MLP neurons of a small language model. Each row is named by its layer, matrix (gate and up: input weights; down: output weights) and neuron, and shows model dimensions 336-399. Each number is 128 + 32 x the weight over its row's rms, rounded and kept within 0 to 255. A neuron's up and down rows have the sign that makes its largest values positive.
After each neuron's rows, "fires in" lists the words (lower case) most often at its 100 highest values on Wikipedia text that the model never trained on; "fires after" lists the tokens most often just before its 100 highest values on Wikipedia text that the model never trained on.

L3.gate425 [152 111 111 104 109 104 183 134  96 130 122 159 182 172 123 126 135 112 160 122 163 149  98  63 172 133 162 152 116 136 149 125 129 100 164 159 143  75 104 146 141 105 191 145 117 171 141  92 158 160 106 177 136 126 147  97 126 117 128 195 144  71 162  99]
L3.up425 [ 57 167 148 150 132 118  67 122 140 108 128 184 140  92 145 106  78 121 115 116 128 143 151 149 108 163 102 172 174 143 126 147 133 146 132  88 125  96 139 149 103 121 131 141 124 101 139 170 125 130 120 115 142  89 111 173 186  96 117  96  20 143 121  86]
L3.down425 [155 141 121 174 157 126 160 111 131 124 171 128 128  85 141 174 199 100 137 113 104  64 143  72 131 143  90 104 157  85  75  65  86 145 145  90 108 158 123 177 158  90 143 148  86  84  75 112 105 133 126 170 166  77  89  57 118 163 117 135 159 118  96 148]
fires in: "a", "an", "the"
fires after: ",", " as", " also"

L3.gate18 [166 134 172 151 138 142 139 196 116 107  97 201 149 133 152 121  59 172 169 127 126 176 113 117  92 167 148 155 120  91 125 111 143  69 122 138 121 160  67 150 125 167 133 121 104 163 164 125 104 177 188  72 167 124 131  79  73 164 152 108 103 145 103 202]
L3.up18 [143 151 174 145 142  55 143 182 208 159 118 109 124 101  36 193  95 156 192 180  52 131 117 111  87 175 109 132 142 108 137 116 119 163 107  91 116 146 147 106 120 112 145 136 151 134  68  92 164 151 149 145 172  90 146 149 132 132 124  78 129  90  96 121]
L3.down18 [ 86 124 151 173 157 126 136 102  97  83 131  93 158 219  95 110  61 100 114  82 106 140 131 196  91 209 114 158 145  76 152 124 123 131 197 186 129 124  88 133  84 123 109 173 150 134 128 131 122  74 105 148 181 166 138 149 116 188 156  90 108  88 123 163]
fires in: "which", "this", "there", "who", "com"
fires after: ",", "."

L3.gate810 [133 142 143 136 121 176  85 193 148 157  97 101 163 161 118 178 107 130 149 155 127 136 112 130  82 172 134 175 122 121 111 152 100 160 143 153 194 178 143 143 114 140 122 112 108 170 113 136 152  66  71 118  85 101 135 134 134 137 145 130 106 127 158 166]
L3.up810 [103 126 130 134 189  98 149  97  84 126 105 131 116 134  70 134  70 180  70 148 128 143 144 123 161 179 124 127 117 148 162 101 148 150 200  84 138 152 109  78 106 134 127  81 174 104 157  86 156 146 152 154 104 192 110 116 194  62 125  80 146  90  86 163]
L3.down810 [ 99 144 119 182 136 113 106 140 128 108 129 143 162  92 134  97 160 148 144 141 103 124 158  83 178 135 119 155 125 120 171 167 100 137 148 113 101 177 137 161  91 103 110 144 156 185 129 133 127  71  95 154 153 106 104 147 178 155 131  97 122 106 119 161]
fires in: "not", "who", "t", "also", "ve"
fires after: " can", "'", " did", " does", " do", " will"

L3.gate965 [114 116 123 126 143 147  99  91 166 101 131 146 222 110 123  76  83 103 164 135 196 114 118 169 176 127 115 129 132 114 109 119  94 190 138 179 117  85 152 114 184 184 169  95 114  88 134 163 139 101 111 119 152 111 116  97 148 114 124 135 140  87 137 112]
L3.up965 [ 99 164 133 150 109 129 111 158  85 105 141 111  51  98  96 110  87 132 158 177 130 183 177 113 114 103 177 103  78 180 140 148  93 145 125  99 114  92 153 143 130 106 156 130 159 133  86  92  35  99 132  60 172 150 116  84 152  67 128 120 164 109 137 142]
L3.down965 [132  85 134 162 177 114 172 152 211 192 119 120  92 158 193 141 111 137 109 141 109 162 130 136  63 105  77 117  76 141 100 145 112 108 101  96 120 117  85 179 130 116 107  80 118 109  91  44 153  99  72 105 123  79 102 103 112 110 134 108 173 153 116 123]
fires in: "of", "the", "main", "among", "are", "top"
fires after: " one", " of", " the", " are", " all"

L4.gate641 [153 117 135 100 120 138 100 105  46 102  67 120 103 211 143 146 109 121 117 131 156 109 153 139  86  85 143 174 127 129 106  81 152  39 128 124  99 125 150 150 132 151 103 116 115 140 108 165 155 141  96 134 169 172 161  77 199 146 117 113 110 155 104 102]
L4.up641 [182  40 132 153 101 166 143 153 123 172 142 137 121 138 125 138 164  97 151  89 138 141 181 138  75 113 178 139 140 145 122 125 112 150 165 159 166 149 133 120 191 136  81 187  81 132 107 138 118 110 117 170 162  75 120 173 179 108 117 140 133 134 147 163]
L4.down641 [136 173 126 145 176 106 165 129 169 140 210 116  94  63 104 118  74 149 160  73 106  97 134  73  98 182 154 150 127  84 123 143 177 135 150 114 130 135 144 135 177 199 112  80 130 118 150 122 108 124 119 169 145 110 121 103 137 120 145  92 154 100 122  96]
fires in: "to", "as", "2", "1", "0", "like"
fires after: "–", " such", "-", " -", "unc"

L7.gate450 [139 151  92 109 142  68 135 153  68  67  95 139 108 128 133  81  47 169 137 144 120 157 171 203  92 152 175 137 152 124 136 123 101 111 120 138 115 106 161 106 134  85 133 155 122 147  90 133 140 156 194  91 120  98 142  97 123 103 143 188 152 111 139 134]
L7.up450 [112  74  82 121 168 107 127 150  99 109 105 107 110 101 123 135  80 208 178 115 146 134 161 137  63 106 159 100 138 144  73 109 127 154 113 152 176  99 142 176 201 121 132 131 179  83 140 143 144 100 171 126 119 138 103 121 148 146 133 123 134 135 169 169]
L7.down450 [149 151 185 170 140 133 169 143 205 174 108 177 118 166 133 166 114 108 164 139 109 115 151 121  95 118 118 194 158 107  57 170 100  78 102 137  69 110 137 114 226  81 111  70 106  80 110 133 208 120 110 185 179 136 108  94 146  70  97 109 112  50 156 103]
fires in: "in"
fires after: "\n\n", ".", "\n", " in", ",", " the"

L7.gate840 [113 118 132 156 121 118  79 164 117 128 134 118 155 165 111  95 140 132 100 148 149 123 136 110 126  81 144  67 146  92 136 105 128  87 116  75 138 136  91 114 114 161 149 115  88 166 164 165 152 120  78 140 125 110 117 144  87 136 152 137 127  67 142 102]
L7.up840 [ 95  85  87 125 115 113 151 132  91 158 134 119 191 165 158 148 147 135 139 175 100 160 160 174 139 135 149 155  84 155  97 121 191 163 110  79 183 100 172 115 105 135 135 144 144 124 153 110 123 170  81 103 128 120 104 105 140 163 143 152 180 100 133 124]
L7.down840 [157 128 145 120 156  64 123 136 141 117 139 149 112 190 175  80 104 108 112 121  75 151  84 103 169 123 134 120 154 112 115 107  84 175 137 130 106 135 178 147 123 133 115 175  34 110 135 168 126 149 162 118 131 159 167 115 133 202 111 105 144 194 137 124]
fires in: "an", "a", "the", "of"
fires after: " was", " as", " of", ",", " is", " became"

L7.gate709 [152 121 120 169 177 104 144 197 142 130 179 143  69 108 150  65 140 169 151 119 199 155 165 139 128 123 133 109  94 172  73 155 124 147  78  55  96  54 115  82 126 117 155 124  90 163 101 152 115 157 149 114 102 155 153 135 130 130 154 149 181 194 182 121]
L7.up709 [163 183 141  98 159  85 121 138 169 113 202 162 115 123 160 141 125 136 122 169 154 200 107 135 123 140 126 110  47 131  91 154 109 129 119 116 121 113 111 151 158 117 150  96 138 122 111 137 129 156 147 113  55 140  96 142 153 151 176 152 153 166 140 139]
L7.down709 [191 139 127 167 154 155 147 123  77 132 110 161 103  99 133  99 158 199 134 181 161  99 129 154 105 120 107  77 166 127 112 122 125 127 100 132 122 108 175 152 103  72 155 124  64 178  73 186 127 136 161 109  94  90 143 112 204 113 158 106 111 147 123 155]
fires in: "the", "of", "following"
fires after: " of", " for", " the", " throughout", " during"

L7.gate651 [151  85 178 115 151 143 121 100  69 138 158 113 151 127  98 110 124 133 100 108  91 156 183 135 156 117 124  63 107 129 179 118  95  89 142 132  97 185 113 158 147 169 179 160 180 192 146  57 111 145 163 165 151 137  91 151 110 142 148  73  89 120 131 201]
L7.up651 [165 120  51 132 172  98 144 132 119 150 147 156  94 168 138 129  91 131 151  52 131 161 151 103 111 154  81 114 102 140 143 111 185 155 118  83 112 117 141 126 119  89 157 117  47 141 109 137 181 126 147 171 118 134 175 165 200  87 195  91 124 149 155  83]
L7.down651 [112  57  95 100 131  99 155 105 140 124 137 126  88 124 173 127 150 155 103  76 153 155  71 109 103 140  91 152 159 160  83 154 130 129 163  92 134 172 154 181  86  83 120  94 143  89 151 200 166 118 144 187 133  70 161 130 166 140  95 102 103 147  75 180]
fires in: "a", "an", "the"
fires after: " as", " became", " into", " become", " considered"

L7.gate1017 [109 149 133 145 161  35 160  85 105 103  99 170 166 136 125  96  95 135 123 115 159 119 154 142 103  98 125 103  69 115 122 116 121 125 203 153 170  96 139 108 100 162 171 102 117 142 114 127 171  96 136 127 121 139 114  87 111 178 131 155  82 145 140 115]
L7.up1017 [109 128 123 157 182  90 111  99 130 140 114 159 113 113 140  96 113 125 140 140 184 158  90 144 112 116 150 106 119  52 112 133 115 126 153 138 139 125  77 118 152 119 131 120 109 174  78 146 103 102 162  78  91  45 134  86 116 142 114 146 116 154 155 179]
L7.down1017 [185 209 148 164 167  88 113  57 108 121 134 116 158  87 127 142  88 148 104 145 138 159 186  89 147 124 213  85 131 100 137 125 102 162 136 153 133 107 132  86 131 143 115 100  95 205 162 170 157  87 205  93 108 102 161 131 123 142 101 118 139  95 171  99]
fires in: "the", "united", "2000s"
fires after: " in", " the", " throughout", " of", " East"

L7.gate460 [ 90 134 153 130 115 163  99 150 162 158 160 149 126 146 122  96 107 115 115 152 178  96 138 133 154 130 104  93 100 141 133 168 191 136 135  86 158  50 151 126 102 110 151 109  77 148 175 100 100 143 157 159 124 121  91 128 137 162  76 173 139  86  99 162]
L7.up460 [125 104 168 157 140  67 108 152  69 169  63 191 124 149 117 125 164 172 141 144 121  96 199 114 137 107 120  67 144 168 177 126  84 168 176  71 165  79 137 143  71 123 124  98 145 111 197 111 143 195  68  90 137  83 137 175  74 168  81 112  60 110 140 141]
L7.down460 [161 166 158 163 154 112 108 172  96 134 190 177 143 181 151  61 148  70 160  76 111  98  91  94 107 147 126 111 207 140 109 130 145 143  78 150 125 160  71 167  70 159 152  84 102 117 154 128  99 112  97 166 130  99  95 122 116 150 116 123 182 115 163 167]
fires in: "this", "a", "other", "the", "major", "another"
fires after: ".", " of", " is", " most", " The"

L7.gate1152 [ 99 151 200 148 105 108 105 136 116 156 100 144 156 193  86  90 115 140 114 174 101 101 170 153 187 135 104 152  91 117 144  55 134 131 148 138  82 178  72 139 145 171 128 134 178 177 126 136 144 100  93 127 165 134 141 126 131 167 128 136 196  84 173 142]
L7.up1152 [152 139  88 157 106 126 129 115 123 141 141 160 119 191 131  99 110 171 128 191 149 106 131 116 141 153 134  69 117 107 151 106 147 128 148 114 146 143 110 129 159 115 163 145 137 121 138 130 134 119 114 142 138 107 184  85 143 181 161 143 169 152 127 148]
L7.down1152 [150 142 117 112 182 135 168 111 116 158 128 123 191 131 123  85  41 106 101  50 176 128 133 150 160 141 127 164 141  78  82 102 147 141 170 127  83 133 124 168 132 102 154 175 117 139 100 103 117 157 105 193 134 132 124 120  97 160  83 110 121 134 110 124]
fires in: "the", "left", "s", "his"
fires after: " on", " the", " in", "'", " from"

L7.gate58 [144  98 191 100 223  93 127 160  35 169 156 131 111 147 196  96 106 124 106 131 177 111 174 107 111 133 115 107 138  86 184 172  97 165 127 102 138 190 131 121 135 138 122 150 120 174 146 126 199 204 127 143 108 109 156 121 110 131 160 136 174 132  82 153]
L7.up58 [105  77  99  84 141  99 103 132 105 153 124 152 189  77  95 170 153 135  57 186 102  87 188 156 133 172 175 129 136 129 139  96 131 191 136  91 120 170 144 105 140 138 122 152  93  91 167 104  93 144 128 142 124 130 176  96 136  91 181 125 131 143  97  75]
L7.down58 [120 111 122 127 124  65 100 144  69 150 139 114 139 138 132  85  92 131 156 111 132  90 148 149 117 123 180 117 147 148 152 135 140 157 118  97 104 154 172 113 142 117 111 159 131  55 107  50 107 117 114 123 119  73  70 176 143 127 155 119 118  80  54 152]
fires in: "one", "a", "more", "two", "1"
fires after: ".", " \"", "\n", ",", " was", "\n\n"

L3.gate948 [182 110 133 175 156 143 155 114 163 153 124  96 107 207 137 177 161 187 136  74  64  93 149 140  97  68 181 133 141 163 147 185 136 141 116 134 135 105  87 135 106  95 110 149 108 144 113  99 157 145 187 128 165 118 113 140 157 153  85 157  76  99 173 172]
L3.up948 [121 108 109 102 171  71 157 122 145 191 123  61 130 132 136 124 114 121 117 128 123  76 126  81 120  80 206 124 190 147 162 128 134 177 151 229 171 132 139 163 137 182  69 143 144  74 157 139 180 131 130 113 115 153 114  78 129  84 140 133 118 107  99 124]
L3.down948 [145 139 142 149 120 162 131 190 133 105  56 124 133 132 168 138  51 139 141  78 142 100 135 160 110 138 129  98  86 139 193 105 143 164  87  96  95 131 119 151 150 132  79 136  85 142 120 144 195 120 150 116 162 115 142 121 112  98 131 162 133 143  62 139]
fires in: "1", "0", "first", "2"
fires after: "–", "-", " his", " -"

L3.gate579 [132 143 101 143 137 115 107  63 132 155 111 154  74 106 113 140 108 120 113 158 118 139 102 139  96  84  54  49 169 116  95 162  98 134 156  61  74 106 109 150  92 117  93 134 115 126 171 115 110 145 184  89  84 108 130 193 100 173  84 135  95 121  94 152]
L3.up579 [ 86 149 150 156 187 124 142 126 123 131 157 221  55 135 116 105 153  88 138 152 129 126 150 157 198 165  23  65 143 128 143 147 166 110 122 110 133 171 149 148 173 119 156 183  97 149 105 110 168 118 186 135 142 139 105 131 131 169 139 117  95 108 131 134]
L3.down579 [136  71 132 112 134 158  83 124 147  96 123 162 154 104 146 114 126 140 126 106 132  92 145 131  73 163 170 154 102 200 111 161 139 101 131 132 182 102 145 181  97 104 141 124 119 165 222 146  69 141 134 109  72 124 144 120 107  68 104  53 175 121 134 113]
fires in: "have", "this", "been", "also", "there", "to"
fires after: ".", " has", "s", " have", " can"

L4.gate1169 [164 130 161 107 158 231 106 146 120 136 134 157 142 148 132 114 126 145 125 174 122 126 115  91 129 156  97  52 138 153  91 124 137  80 135 153 129  60  58 165 121 112 150 114  74 146 125  87 107 208  78 147 107 131 104 150 100 131 122  79  87 100 188 115]
L4.up1169 [183  98  83 127  93 161 113  89 137 107 113 122  99  61 122 115 161 123 120 167 110 141 135 118 141 173 119  92 118 136 160  83 148 120  97 134  94  28 157 123 118  98 153 121  51  93 117 117 135 165 136 142  65 138  97 103 164 109 177 113 176 132  99 113]
L4.down1169 [140 101 151 172  95 130 151 145 137 118 129 100 114 169 114 128  73 137 128 127 126  80 101  92 114  69  99  44 103 131 129 115 122 113 124 118  95 129 105 153  98 121 136 126 171 130  99  60 163  89 152 121 108 126 149  99 140 162 139  98 129  35 187 108]
fires in: "the", "of", "that", "located", "an", "a"
fires after: " is", " was", " one", " part", ",", " as"

L7.gate284 [ 70 152 165 156  92 173  88 175 117 129 166 165  82 183  87 106  82  87 126 122 172 113  89 102 172 134 189 163 177 133 144 114 126 187 126  90  99 110 120  84 166 110  77 108 120 142 141 110  96 141  59 125 122 122 107 147 117 136 128 126 142 135 113 175]
L7.up284 [ 70 172  94 182 116  83  75  98  77 146 235 142  84 132 110  99 158 109 105 114 152  90 102 143 122 138 163 115 138  93  73  68 183 127 143 126  93  95 172 130 134 129 100 103 181 155  96 122 120 143 123 101  93 107 109 127 178 162 158  87 153 149 125 172]
L7.down284 [141 158 100 106 111  71  89 169 188 156 100 198  87 133  74 135 103 143 120 161 125 128  87 150 127 179  79 158  95 199 126 146 131 111 152 149 128 121 165 106 119 170 142  52  72 148 165 146 125 152 143 113 111 114 126  95 112 187  84  60 180 150 140 167]
fires in: "a", "s", "the", "an"
fires after: " in", "'", " of", " as", ",", " for"

L7.gate838 [118 126 102  84 107 108  76 110 114 109 184 162 139  90 160 130 108 122 140 176 156 106 179 122 153 127  79 107 163 128 104  76 118 106 150 131 106 105 109 141 204 100 186 183 130 201 117 179 110 163  12 134  49 116 137  67 136 187 119 178  77  99 106 116]
L7.up838 [ 99 155 151 106 135 148 136 118 123 126 167 134 223 107  94 120 157 112  91 200  92 109 158 117  97 134 143  65 161 117 145  81 114 157 135  98  81  72 100 172 101 101 113 191 166 148 143  57  95 140  92  50  80 103 144  78 145 178 113 131  85  58 157 111]
L7.down838 [165 111 147 137 135 136  96 152 162 119 102 173 153 136 120  85  90 126 125 141 130 112 151 161  99 159  79  96 172 122 117 134  88 175 149 166 113 132 129 149 106  47  91 145 177 127 103 121  56  79  81 109  67 129 115 133 123 169 149 156 149 136 104 151]
fires in: "the", "of", "s"
fires after: " of", " was", " one", "'", " is"

L10.gate759 [ 73 144 143 139 158 135 137  91 152 164  82 121 128 108  71 118 120 180 109 128 123 109 142 158 144 150 169  70 111 128 140 173 117 192 159  53 133  97 179 121 116 139 139 100 106 126 105 117 145 153  99  94 112 200 108 131 171  98  95 123  98 191  99 170]
L10.up759 [ 97 189 153 155 108 132 135 211  91 130  89 123  97 125 143 111  61 174  89 134 121 157 201 136 127 161  84 136 128 147 163 113 168 184 137 108 153  88 103 160 132 120 155 122 136 160 144 120  90 130 129 146 192 141 138 135 158 135  78 141 132 155 120 127]
L10.down759 [175 108  89 149 143  63  86 107 143 221 100 182 142 101 120  66 148 132 123 129 103 177 117 136 113 124 126 158 125 147 110 109 155 112 140 112 126 142  63 163 117  91 134 102  74 128 169 129 173 135  91  95 124 112  95 135 163 180 114 113 124 158 103 130]
fires in: "the"
fires after: " of", " in", " for", " to"

L7.gate331 [126 123 114 145 158 117 184  94 111 137 160 104 152 105  44  85  98  99 100  95 165 155 138 120 165 137 104 104  98 131 114 144 147 145 116 126 140 156 117 149 113 135  96 126 147 192 113 162 155 117 166 171 139 117 135 132 183 146 183 147 149  98 119 147]
L7.up331 [118 123 159 115  86 132 148 104 144 171 115 203 124 170 208 147 152 140  94 125 164 156 198 147 115  57 148 118 153 190 152 149 118 133 132  61 157 137 162 192  68 154 112  87 134 170  70 159 133  94 119 159  98  83 122 132 156 151 121 153 101 135 141  80]
L7.down331 [129 128 149 127 161 109 149 176 160 156 131 141  81 110  84 155  82 163 156  97 117 131 106 111 132 104 157 121 128  83 121  87 138 136 127 107 161 135 132  95 148  83 177 134 109 103 154 134 151 159 139 120 114 132 122 114  45 134  78 122 149 107 146 161]
fires in: "the", "a", "other"
fires after: " of", " into", " the", " in"

L7.gate1209 [156 117  66 127 147 141  80 120 157 157 122 191 164 109 102 100  95 125 146 101 126 115 177  95  83 142 129 136 173 162 146 109 105 201 119 113 112 119 148 157  81 143 125 169 118 147  81 125 169 110 126 118  93  67 136 127 118 119 158 152 136 150 138 114]
L7.up1209 [180 112 114 127 112 102 145 134 128 150 122 162 164 119 104  78 138  46 137 136 110 111 115 216 180 156 112 111  73 175 116  97 146 160 120 125  64 110 116 171 124 166 134 131 109  65 132 112  65 159  81 125 162 138 117 125  94 133 137 112 115 124  92 121]
L7.down1209 [ 98 157 199  77  85 119 103 142 139  99  93 192 147 167 123  43 155  94 104 113 118  56  74 184 119 142 114 148  93 154 107  96 143 182 116  47 128 103 118 199 110 112 151 163  94 113 157 181 134  86  52 160 126 137 106 161  71 121 111 151 110 161 136  69]
fires in: "a", "s", "an", "following", "its", "their"
fires after: ",", "'", " is", " of", "The"

L7.gate156 [ 87 206 136 170 132  39 111  59 110 155 181  92 167 154 125  61  80 123  78 152 115  98 152 110 140 184 155  55 171 130  96 174 200 159  92 201 118 145 144 109 159 116  90 131 118 165  77 131 148 144 122 101  92  75 131 135 172 115 100 119 108 138 134  95]
L7.up156 [115  76 138 163 178 133 155 105 163  92 131 206 147 115 119 124 171  93 106 133 193  75  77 149 110 138 135  78 131 113 117 116 150 150 101 171  81  82 123 150 147 182 186 164 127 176 132 126 114 166 136 106 146 103 110 108 105  97 150 193 147 229 131 118]
L7.down156 [152 197 117 156 118  93 117  71 101 165 138 122 179 169 122 115  94 126 155 107 107 134 202 122 160 152 135  89 167 112 112 153 137  97 138 128 170 161 185 110 154 152  98 164  93 149 107 123  73 122 102 127 128  81 110 132 171 128 145 112 119 139 145  92]
fires in: "the"
fires after: " in", " to", " during", "Following", " and"